config = dict(
    num_hidden_layers=12,
    num_key_value_heads=5,
    head_dim=32,
    hidden_act='geglu',
    positions='rope',
    rope_fraction=1.0,
    parallel_block=False,
    init='normal',
    init_std_up=0.0548,
    max_grad_norm=1.0,
    schedule='wsd',
    decay_fraction=1.0,
    doc_mask=False,
    max_steps=7801,
)
MLP neurons of a small language model. Each row is named by its layer, matrix (gate and up: input weights) and neuron, and shows model dimensions 32-127. Each number is 500 + 25 x the weight over its row's rms, rounded and kept within 0 to 999. Numbers have three digits each. A neuron's up and down rows have the sign that makes its largest values positive.
A block is one neuron, or neurons of one layer that tend to fire together. After each block is what it responds to, as a language model described it from the Wikipedia text at the highest values.

L5.gate34:471487521503507502495515501478511489560464521495471466505517474477498496496531518457510485503551457471541487508525453493482509519479514515477442555506519492514505508476525519482497455466503543553496480506507517530534532473507519510468510476494480520531529487548473497468495465514499543470
L5.up34:527513477466509546504517517478497499540498474503439497510499491537486506487524511540469513517508490491484511518538494484542500534480507490500468522499472488522471504477509523559477487477532535535475508479489510468513522458484517469507502512480491490559503526525492524501480537536488487522
L5.gate152:480530489496519513455491510492510434510499489504513513486512529482520499516480533486532512513469536504496515478506458503512482497514492512494460492555572485570495503502475485496532470491506499576510517504545542486512528480507554498544526521480461497474484490513503525538500498499525505484
L5.up152:536548542538461490475497476506492507534553489488485487453522524504558496524488517491515512516508466546482480480507486486500452468503456494515494501541490513498488529469563488508496472469497482491503544471458537535487517489500494509531535529472460526464502493475523519519457521498548506511
L5.gate231:444514521481506507523539544506536526502507481477485544448491522511499493484539459507484526511525510481508485469543519499525496544497501522546428528493522521517533469508490513459504500496496539539487493482466517440525492473454488481480504528499486487460524512523482503507475486527533532487
L5.up231:502453491501482509567532483520511485509504490477470530503529529488481521484553488469494490504508498461511510502514501486504501454501468494502494548500479505468469489512495505518465472506573486518536484553511490502511495518471497494487518495497513520469553496481491479516502488515504466526
L5.gate238:481543503496498551497513521470503461544503477488494483490524502455483485506486494507466487478491508477531520492493472533492483470458500505501547525506488487533526517513488469473518558473491547522515453477529482508532511492502552509511494494527451489548509465495470499496518473459546531497
L5.up238:519489492497564521479510537501472516534493542463486467438489530497497530474530506521530516478483541468471494491505463482519466502520484492486478501488488493488474543496471519500485495464552464501488543492513475511530503464487484462472489516486535532534528502518522463485458507480501495475
L5.gate288:501504514467463530444483528513433529520471533513475522515539484513500481522534516478501493497507568481493497482508485508482468532493519485504478511493475436512525474469509461495484469491519512532498519491519525489481526490491519482495526489502537525492486490461489446519528497487499497473
L5.up288:469503502513527448533506527556504475470474472508480486458514498511508459513509517480464482462480487515494530529501467479520466509486498482496491461539485544464493474472471520509536496481489483504514511505475494547502505435488539496510524506522511487476513542508500465526466510479529513508
L5.gate401:490461547496506470488518503482552466496486526506447455493481526499517515472473509500523480495534465477499524500511463523453490475458512490486547510485496480527478503521520485520476488487483508521504462484466528482516506485513496468511511478498520499495532425496502478533546533486498528521
L5.up401:525488545492532483527503482498509497475544512497513474503509499508521477501539491514588490553508545504482492509490471544468484482522529485505471473497484509493482525482545484533523502506519492471503518480449467475512517514485475450508500519509522483497490561480482567505523493511484510525
L5.gate431:468513499489494488485515512477487470503470512464477477461535483462470482500517515540477502486479535501483494500486540534477473453527491490487466556550479438507528512503542500530528526482534521521493479462525457522483505502540571500520504474473460531522515512514500495510500509515523491442
L5.up431:490519497509514515477487504515508510512509549499499496488509448506497481497483459514500491481537530512477531463445483486508440580530494506429485489518469471504503529500493512531480527525516444457490460522515470514497478477515525501514493479489435498528520477486513498472479498511538542501
L5.gate439:489538526494455508505487507465492469469486510524546440486515507441477512514506496470533458516526507535562503463480550478510517476527495528517470520480503455524519458576488502511467497450501477504525514453498526552475506524514491530472520515456457497524502534497477494519510479480484508509
L5.up439:514505509498471523498525461513482500515514458537444515494474484509486471495499497479481505505553531515534467496538476514530532464510489465509526488473500543513466472503547531522535530503468477534456500505493468491538496472521479479489535517512474539466503501503465489478563468490525526523
Responds to: Final digits and letter G. Final digit of numbers, especially the seconds digit in coordinates (39°56′45″N) and times or vote counts, plus capital G starting words (Gajalichem, Governing).

L9.gate149:496545521512493513515494554500516489511498499472515505503487485501487502501496446437531499527497530564517516523453452523467509490488506503514529503532504459450488498557526474469478534474543469473520481522532520501514437487449497456463529449495523481514543531515491521505472509500515490492
L9.up149:525515517493503486539485535542492493522518508540534501496502554542540496474465504462491520458515484477537536507539508501453580525485520490522512490503484519482505484505484485477466439510541497532502530462515505536492501543470488496507479548526507544485507497496532469493520464508526554498
L9.gate208:500526525492484490507490537479497535462460525447480480490501488519471463527514531484516492452507472511491537520506491502500503480518506512469482529458498479470521512553538454505479539499524484479472537490499475504520517512495523510522470472501517483503481539482525480466520530462489511429
L9.up208:538548501481501504532482491492537498466527530528510522473507538512471484537529540488472478520457539481463513515457502472515515487550481497475476484546519504520497480476510515533488519505531504501515527521525502485441482502475521478509479485562520503490507494531499480483480455500532511503
L9.gate214:518550541438466560464499494497470508487486523537486481502460508509504501534494509515484516465529501483487539469477486495492567500513552499472488500506469473509475471526535486510552533521491492558512541503529527492514483505482520455500491483491510535509491490505514481469455538449527501519
L9.up214:529488518501478505532519535475482487468480481483471543490504453476503462537497508435538512505514509446470494520499468529514501516492499536504509486591460493460518475502506466488591505528512456487492479470524483497472479495497444499526505489526513462476490504502489516493533532503501472513
L9.gate222:493487507475544472539501495516452472512466515512489481464505527476468553494487498487486493502495490522480520466508523510495473521532486507475495493480477488450492483507463527522512495478510535486567566530501514527516476472495513513506541490467503516524501523516534511493488538487484495474
L9.up222:497496506504477455533530526512471494463522490508440491464527505503511528512523466517477490472483499484445512535532498523509494511533496437504526550510446488480529502464505492538504486485481479500496493545508475509484528483467513480532431489498492480529524478483514497512516452510495493509
L9.gate268:467518482503481561516499516494497523524505474487520517524500533465472514486491516455481527509522537521491492482482466541499472530480512507461473480544473538481524498524527515479477511485497514482494521504506482498527530491458477511559520486543512508461533465526526463473543523463479501465
L9.up268:480475521444494545486551536500469521464501514435489492453499500499500480541524505492501464478494468502517513506481499540504448542523501476456535473503465503491497492505516490463490538501515537497517504518478538494482503495499488494479467572497534496483547464516502528470512518501558520498
L9.gate391:506531495519521527481521493450444504513528544463474443523497463507466507516464524494511468508474456488499486470485494493492490461499545481514474527478475466495496509552518488466475503431515483494459496462521503506532530474508490551489477539501534491563451544552516516510490461461511499468
L9.up391:504520450491467521509517487501482498489529530460477515473460527484480495476538519471471497513500485510483517504538487469460484484509528517492480504549514523498532471493492484494523483462511507472543489487547499551493540452504463499514484497501534485499502527488528513525507473500504512498
L9.gate501:515517524457507473499466534491478516523486554470477498517520519527518510478538512447492497454510504494543526478532515516499524500548511519533506526484502472496499483496538486515521517513521535533474521500481464502490504513459496514501520485494464506489506525509517490452545476498502469524
L9.up501:491495478459516505514462497490479484496541475514508452519463515499538517472509493476501493493521538528515511517530480490459516502492507550492521489539477536477543493477526519523536480469520512535552523503529491472478496481512497485498493483525533491495527470493491524508542493514490511532
L9.gate533:444495536442469498524447523486499533500513533531468489500492477447509512485503512476501467433473525519502489467493489506514498523513505527472498487497508488522510479539508451525484478490527471494524540498522533536482478498464502505495506446485520478565518509516487511489481511491558493459
L9.up533:473512500476529532504510445479494506546475481505512451461535488491520498522499466519461533455492536477436492475494469449485513504504486528517511561470508481480531476463523492512478495495522472537486519486490481529480515467453523482543468551485474504496512479513509503498457507485527535468
Responds to: Occupation and role nouns. Nouns or final word pieces naming a person's occupation or title, often after a nationality in biography openings: actress, footballer, def-ender, Admiral.

L9.gate23:516515542464487489525489498537465490494489557484516520509486481491495496504506474502449512500502431494495465499474504527499500530460506519510510508522462529525521482513459488457501507530497491525501497478505506490557531507519473536509535523509519441525508512521517488530524510500496533480
L9.up23:484534514486493510497501511496444490492500525474469509474466518496496499491442488513494524483427505541509506516459484551485463488465539509495504504528487488480506491502542511486494490477504491509486465484476538488537537516479470473470459498512483516460505516446468537498540457524512508488
L9.gate51:467537490469508490516528456514489508507497478492461455480502495460490546500483511482474467465497533449507513488493498522493506469509471540525521520530505498513526482493498475485490530549533524483520479485513496537501510510488481458536473513460461430466493493547515538521519499468511496517
L9.up51:451498470485484517498500469543501506549486502480513539532473481530525491474483492475505512514468547458513496507510513512453530529517472494443452508530502556468521487504513502500531525507479491532460524484510477485500473525490485505519535513530502498480512491512504502479492491509492490493
L9.gate73:498558537506483491548478519515490487491474519509494492494499486481493506515510528487490466462505548443522528501510466511531459509492510493485515514508479514479475535472520564507484498514482456512505522449505502503512497527466479488511486510517521510505518450457493492463524454510497505464
L9.up73:483513451489511502504485479524500505483483478503508470516509514536502563456489540539489527501538515507529548502493509442521488524490524502513505496534549492471508546485521482476476477534511488467490494481462536549508507479492515503532515545548510530492506497503519501493499476459476520489
L9.gate365:533493493454469448480472525497473494503481523516461519493465496481495532513464535512469520484516517449531481515543543497510446506516467511523529545524503499471521473469523512484470493502521545497513511502512497497586457483508504534484510534515488478542509506516506547523479509539510468460
L9.up365:523522497489451496533552492489522501507484560512477495554492493463506518467509531529483509539524506525494489536520489488494484528485544521501523474489509460562512505508474511498521486468472540489460497499476501499492531519474532575533529504516514494468502546516464505474482496494499492521
L9.gate524:500523501512516559477511539498530458507478518508479494520507439480494497519525566545509522474537456497478518493534508497534478504470540456546459539520510520496499523480502514483489526497507451540514485468496508481480501476491486495516526544517506505479464548505484533518525494544504487510
L9.up524:508524467523509496455509512523537487507497496468524510540450430525520485478480485532515509480443475515518487506468501493475489490509517438522491504506500525497503531509499499533536495469537487489510495497546528478560503539461450481520503522472506504523531524547504487533505502514505481504
L9.gate599:466485485492471489546508471500511546535450482505535475469501529487468500448517506548479557485460478530479479500477469493507491546499495511477504491523512493438471482509494490471469516528482473501521464479493452515463493470490500534497490516513516498482482524526504500470510489475488480466
L9.up599:500508497478531486562492483534466533510483531526511515451520524459516537501501509493494519479494460476535467497492477484489526565495480480501512492511503519523515516482495491498420478500483500486480477502485498466540514503493491469540521550504507482460491480498473522468517505492475525489
L9.gate610:498526454472469552509499497485520511512469471473510502532458491496519487485484548481514504498485536435527524487504518492478485494450512522510506509493457507501542507519509542513491503526532463462474464484492519517535523544515492517490510520537536530486536461549532484496472497471450503508
L9.up610:533488502462506498475449545513518516506506490513500510536476477497466515507482506479488483490475488547481520524477527495469532486508495490506470479511514483453469515491472509494505516520510513467503481466572507514469499521484452489515493523498510545535550476520492512487498514513482501510
L9.gate634:454516499494524504483505475530487504518508506525499481480503506498442519516505568488479510537528458478487474492484514508503500565552529462564476494547558532508505521495470479479488477468492521514529551508483471502490532586477465533497485566485517543503490500497516509484493488533476529490
L9.up634:454506516441528516477534535468488497513531494487483471473531503492460516532489554514492476509521561538512510476487511524544496511474525517538491553511540486534508481490480521532561511492490533480490498476494537501494486515492445526496518504496494516544508508482503538483512516497502511480
Responds to: Proper-name word pieces. Pieces inside foreign proper names, such as genus endings (Garcin-ia, -ium), place endings (Caled-onia, Kyrgyz-stan), nationality words (Brazil-ian, Dutch), and math subscript braces.

L4.gate105:490468478496476529532498482471493504496469487558509515536436496508519503510528505489534505470559486485493470476492500452504474478481522520515511506491474520534481504475467466505502469504456494475518508465476484534531526501458517459498527508478508529474476516474487489471516504480481493505
L4.up105:494497512496465511502525530530475512507450487539519481523489509495492535513444515525513473544489497506511515506494509500547448509489528466521519453467494481516522495487496480484496490485457434474528486477492494501520530480460486471542491510534478477517500505490523501494480428528460478517
Responds to: Word-initial subword fragments. Opening piece of a word split into several tokens, often surnames or place names, e.g. Lo(ftus), Pa(ige), Gu(angdong), be(ard).

L4.gate339:436530519535534494479487480488477477524515515494501460476513467491523468485492526528489441496529523497499466456485510529477511476501514502518467530518497507511465561529472488520467531512529493558491486472535474457472488504506515518520485476473529544472502469490479468501514486498522518460
L4.up339:526503473513530511531483509477493506519499440533514503521492498507518496496507491538447472578506500467449506474483458503470514496522504467520516487523458523494545499490491526510525474516510534528488452459530504502518496513536505453489514526493505529479524483503485489473510502501506517524
Responds to: Final digit of numbers. Last digit of multi-digit numbers in tables, statistics and coordinates, often right before a pipe, period or comma, as in 3,109,221 or 0:35.

L5.gate105:484517512520471465528495547515506528539477478462519493548464513527466515514491488506503514494493479465498496495483490505519486527450504491520478498494466490505479502488488491522509471456524470533496501497489517485540559487457463537564492535480491471529549472501482494522507510494481505486
L5.up105:531483495519479469491478499517453493493524556500476488521486517491478498520482491504552453481497494450510535479514503478432479533472531470501502517493480538485464501478537533494460494485494516515476511480503465487482517515505501485501483510547476508520473506505478511544506496498474476510
L5.gate169:462513529542479495493527557459533450497478466534525468444522509466487487540540521536453484501471542486516517502526470503504469531538515481493498519535527507527493487521488516512495486499501537497517503515500467498530512488541533514510493486453492486523510510498459531489493487486487504508
L5.up169:522516510514511497477502553517502480484475509494524495462418512498501476509525479529519508512507499474491467503500501481502493551513473529538475493554524487519497510451525526525481510495526510569524543528478508502507541491520489541526479538463470446546509479536503520567524491486475514482
L5.gate269:472458472471497528484488536509454531541522501532473475452513478502481564485515486495494510520522495482482522487553454517527511529507477478501513524465492501525537523538500523512452522518527533478524491479473494504534468496494539549565488534496513517539481481479476505504496536466527528505
L5.up269:497504493540500497527487495512506506493463495505503495516514520486504556474494514527509499467485510504458545484553527497492470492518484516498503514543495508464541504471531514473486518489513467488475504484436495494497531508468479509501502484464536483516514520511478535488509518523464480472
L5.gate296:452538509497452493492527521505473481477483495516499499439469503432487556523505502505488526486498495502515477488520534520553518523521470526511513493504485518525501520500505518509488481492452536513500470513487481506517495511510486508544512531470485495504517493478481558515471466504516514482
L5.up296:473506490511517485515503488507521555518473500549494506487486495505508493532469512516503489485514519453523450460543518469512468481452523493511473487520495490484493507471487504459538484493465449536485511492528489510497499485485478493470460471505513523438486519427480516504491510508512476494
L5.gate390:458515493500516493527520570492445467502482531483460485535514498471452514531500482523515541474497514483482478487464485503504454453470542491531502555493490500512451496526468481473533499514458475502475501518522464452535473503462484495490522501518520467460481529501512504535477509513532528456
L5.up390:518473541504445500473502470535487471499513482435480494528494506508481556505512534440482501431495443533441517496483459490497486494512515457469509504514492505485498506481494505494504513483485489483473480495476528520512510457498464495517509483490497523530523526486525489511509506494513480510
L5.gate414:489509504517489527510540515518515522489519579473517494478492524521493495496513489484495510508510494483485556501559459482537494508481541490526524483542518540481478495512559517515514474487496488503472457503489533528475493506437465488536527493469520547511526475492518525484488485493487512552
L5.up414:558478468475453493483511475501493518515493495499498471524508469521498530502507492482525536487487504491468446529520475507526504509528504471522515507491526488534507519467505513542538454502508517462478503487536524487516445511483459510490550544511525481442520456469517491536533564476515472467
L5.gate532:471494534497490461504475501481475498490509505460493449509498480479497464503495546535546477490496495475478478522518495506535473517521498486535526491502506481499487480495475525526480534431515497518513522530483536473501460509482503460461498493498486517544520509505497497497444483522503460479
L5.up532:561472496489468539449533478456495487545537494492472456541478482510493505467506500488516567455515527513521508523489466470480483507493538514513533485488502511481466475502506529497501472474517521534520518468497466501514474468531523538509476514501490516494514528478534538510520467484482464527
L5.gate593:498486481529446478473493485512526489476510490480548485550498459518476503480532517497529547470522521470502495508456460539485477534484531528515473461484469496456478491513511529506503489424513521489461456485487544496517477464536495483529505526520557508503504468482503496504506500499464502509
L5.up593:493473525517450488515466488456471499495538517515501508491521502492504501518492475474515481476542499525465533466525517500391476502489507482525519516511493541498503449530513534470500494483481503500517522480487545523518520511512481479523468512519487508484479501473514486513472487508484449513
Responds to: Split-word opening fragments. Short first or middle word pieces of longer words, mostly personal names and foreign particles, such as Ra(quel), De(Ville), Le(igh), de la.

L9.gate31:487536491472541476485530548492493493525499469511485499511446518538523532537497535502487487491519502467460512495477528545488492466510445462486506482505521479497508484508503496498479506456498501515514516467529463508517489515474535516518546499531491490511477490469479474507528499489513509482
L9.up31:524476495520547492449495514493499500511503434495494495479491472558503563500541487488538459510494496553504494512504530529501513499496448511483496491482500479516545536482495527501505549485473527510517499483515474485506489511530490515522499506486459479478443520514500457541499502508529502453
L9.gate45:441511500508503460493512539467484487507496539525472502492496506541505538490518504480510474529544530474510497428494459515469492463507502459531477498516506460530503524510520482475499485483494516507532502486474489521490474499516533512578525477497528499502471501512505436546486477516561510491
L9.up45:493540477494485468523502515501531493475489488484503520483477474498482496502533538509485463467474515482515489482506545526491556419535473502562518522500556492493519519503535526538494500512497501487480487447529525472496482500481522501548449495516463500497525486486497488504494447531459537519
L9.gate61:481504480502499521451563535482519440502520460495480524528504502471448493497526523468477494505514504527470504481519482500494478466509451484535520520459500513493497520466470470490540528498490520513486512489546492506526539495526529483519493469502467511531509489544490526497500479487479486520
L9.up61:494542504448548490517467483468503528492511467519471516461459526496531526537554498485524491467497529515470499484497489558489503452531477466520515508518484501525461516462507489512460496513522491543533530514533485504512452470486490463529496505481480478517513503469487482507517529468472529482
L9.gate134:497520508495479550471518487476504491546517472492518499477497477494486513465519510445511482479503512528518521462503526535536495532520482509529553498516479512497481504484466459537489560486536473528485475510519510481439503487523513451473470486510490489513473559520470490495508486469501479499
L9.up134:507492485508449502499535496537491492501521465444485465498486496471484496497507477542511452524490521501484518513494487522545507436441563501513486492521493462493551513497486461505529491477484504490511489460481467501516503479487489492480482505485487484494475538536496503518514483476484490480
L9.gate306:513501517540516500454500493518482489507467524481505493477508488467503539491508561454492510506495520494517508474514466531477496487514532468560522494473478525530517486504509480517476541549522532474549535531526508537509470472468531488504487484514517514483472525480523486498530495462510463488
L9.up306:485536533511482477520491528482511495514537518546507480506462428482506547469487481500505469490526497476488515469519511503464533498470520482543476520520534528571544491503536512504470482494509461524516522465518492524514524540520480462552524579503491502487496506492541506518476513535505526506
L9.gate387:499510484503493474466527519471523475562537535479507509459513538495500475526483527535520474538488484510496533511508455541508510511532480562498473522508542513506484514515473483484455532504528505530551493490483484495491519503441493531498464508483538506525490486502514477498524482517477516542
L9.up387:469510535519537421549509503471489507521483460508497497498493508460517508474475483533506532471477556506434542491523462497520440507537504441452520505503453517472522491511518504489493453490536467504493470549479503516520461501485480499498520525511479506514511500512504487477493471488508478485
L9.gate508:512535497487495507500532528464503538533510502469534478510539517458530516533510482490483437516519512499484511513498497526513511463501521527510485514493508499497523529471523525515512477505460532552523527488508504538513487508515512530530523478507465519542492478511478510542517521487495462500
L9.up508:523542496464479552531467478433448514523484495451532481508505531508497518476509533458471473535492484487520457482517480527546501517477483459526478508509509509477544481459499465463499510501485501515505491488526516513487524494507520490485514489518506487496468549514558541508491498508521540501
L9.gate536:477519505491531493482532509492490505522514545505472513500519554511477508478494526485480446470467537513504468486512462517495546488421488498537533512520488537539507494493464515517503488507522539477548478473513511502529494484438512535515490470492509493454469469469475472479523483496491481538
L9.up536:498526458508493542486509512435521532512498486520496539467534503544464508524513532548505508501464464477513509500502495511466516492512461490542496501477516489466525502521530504493466503494508474487474500543494479485530522488493498485502500512475513531553502513523503472457488447540502498486
Responds to: Final digits of measurements. Last digit of a multi-digit number in data tables, usually just before a unit or cell divider, e.g. 5.83 m, 21.09 m, 180.

L4.gate6:521530492493474493466466522501508527505499467489491509437491502474532475496515546520467494476488518487471506503469505476454495485546463466452476526500498519477497548520500459504521499496488497491526492528498445492494541504520483523483504499489471480510523481504458510505479526574522488521
L4.up6:474510484464482553485529540467518492505518548514514521471544499492460506494452480477506469452469471525504449471540516494482459522533495528504429517507526472499497469503525516510510463457521506511527536496511527471535474489482482496496486491528459486521498475530507469509474475469454498519
Responds to: Male given names. Common English male first names opening a full personal name, mostly in lists, tables and credits: David, John, Steve.